Part of a small language model's weights.
Size: 11 heads of 64, MLP 2816 tanh GELU.
Architecture: LayerNorm before each block, tied embeddings.
Training: a variant of Muon for these matrices, 4838 steps.
MLP neurons of a small language model. Each row is named by its layer, matrix (up: input weights) and neuron, and shows model dimensions 368-463. Each number is 500 + 50 x the weight over its row's rms, rounded and kept within 0 to 999. Numbers have three digits each.
Before each neuron's rows, "fires on" lists the tokens most often at its 100 highest values on Wikipedia text that the model never trained on.

fires on: "ent", " Ast", "o", " Lo", "ant", "ighter"
L2.up321:453473579438527500411399487474538535441521495505474525618625492441379529466480466517547531378588439450510475434495526524602518489457429522535521510518515458438464420425494473635413538579432521478545507504443423538485398447556502437496490553560562569468505459502520526480393531384498439533

fires on: " in", "6", " In", "d", "'s", "3"
L2.up2017:565586458515512504387475434515463473529455502527497521522518572482474596491456402481506518576541520492551550532459576517540492516547434492541542578546491567579515390450512478441518522445421501430560542536466561490556478471500509486475610522506537525480423552582499443529510467491444463574

fires on: "M", " M", " m", " On", "m"
L2.up1977:569539579600518512419451522467441487469438510450591508428495415542508470514422441434539407398510536514495456426472491427421485508433514506419461506452458531508485454522389595466486484415526538481585535501515496529449517520461588528484570569537528502523447473410417457463484542557482459571

fires on: " (", "ation", "ification", "atory", "ion"
L2.up699:556465536583608476574490389584475436490486555480506474465471525454550455534523584536414457458435552512481506501580554497452542440473495437476431460526602555447483472452493458482405417523499403467446506611533599464523532433501453443511362546589490517464581511550520507524478571495468501488

fires on: "ad", "on", "d", "end", "ens", "cl"
L2.up2027:449451532555578479510342492501542422427556520500534482454524514468508546506547413473522573504623436530497397537493491509561472566483492502430491502421465517551557551552492406538446495523512491527563550424503456504633432572499478528475555516556495469484524462490473473485466455577448609459

fires on: " with", "-", "-l", " without", " no", "ush"
L2.up1731:493534477458505490505481427516535445497551439410559394469518456480534497552550476460527450511514419363533553536525475450495460521426444521549435506484501493447517547540559432501611453554530518522460474491426561567547501452624484466472453515528549549634467529505501501496555488445415413596

fires on: "M", "L", "C", " M", " m", " C"
L2.up2485:529527500509578480409487515453546582479565494536426492550450564483612522469461483590538536471576498501487516389427420509488506548489466555460495531520532479556447527547459562497517491479500643558453535571517451438476467536487546477556436458540528490531466548441458499538467525502447511551

fires on: ".S", " Jr", "b", ".C", ".D", "-b"
L2.up369:551465487478535464460532482577563451460425427466558543477489551427539503402522568535554468481498472558503514465511548513420562466423464553438429452556474541454444421436503499479504571478515522503537520494594474479458493490485562444548556588498526507526446551544473436485510473511556629518

fires on: ":", "°", "–", "′", "}"
L2.up306:508483558538423420591477545430500490610510416438498607444484466518483495492589414428535551496496446515511538471470464457509524497456463549525521503556522569553469541561430515502385483556466444406470515439495499522429581593541491394446512543514558453539563459498471548514564489505477406510

fires on: "–", " well", " with", " has", "2"
L2.up1992:504447520515468552522488472442411488536472519456545601461424444591494464517499524528456512561451536524516536481592492464527492445448442576437420508482475518521459515381502570524461500494556480525437508447525427503463488469471444528534440553553547501468506510647537346502516445527475477467

fires on: "ri", "osp", "ann", " du", " canc"
L2.up847:485487479504463542495514479480550492542511420523571477473451495557453511535476459481567521634526468521528401479498466549499594457518487447466514394517587474459497533456564454555484559564502566500488493405547486459551458599587488472489528554428473524458488590560538494510500433569518533443

fires on: "ab", "'", " of", "ag", "art", "ing"
L2.up2208:492523512556604442555549554414497519613540571560513448517485409492556451536475537464492494521566484542423500529454484578512491517504520526432494558439555544503487564663551533491511546565453534546487441492477538460516489474552546537475516590512466512550578546524513557540435478479541546467

fires on: " that", ",", " However", " though", "ause"
L2.up1235:492537511515492487533441579514548559580527450540475491461462577520401473505518514508497509425492451461463574477480497557437459494419501551489455565521440614471557473573446482509482405514523519522469626458496554450438552511444465445531523426519531465553513563542449472451500414549500379559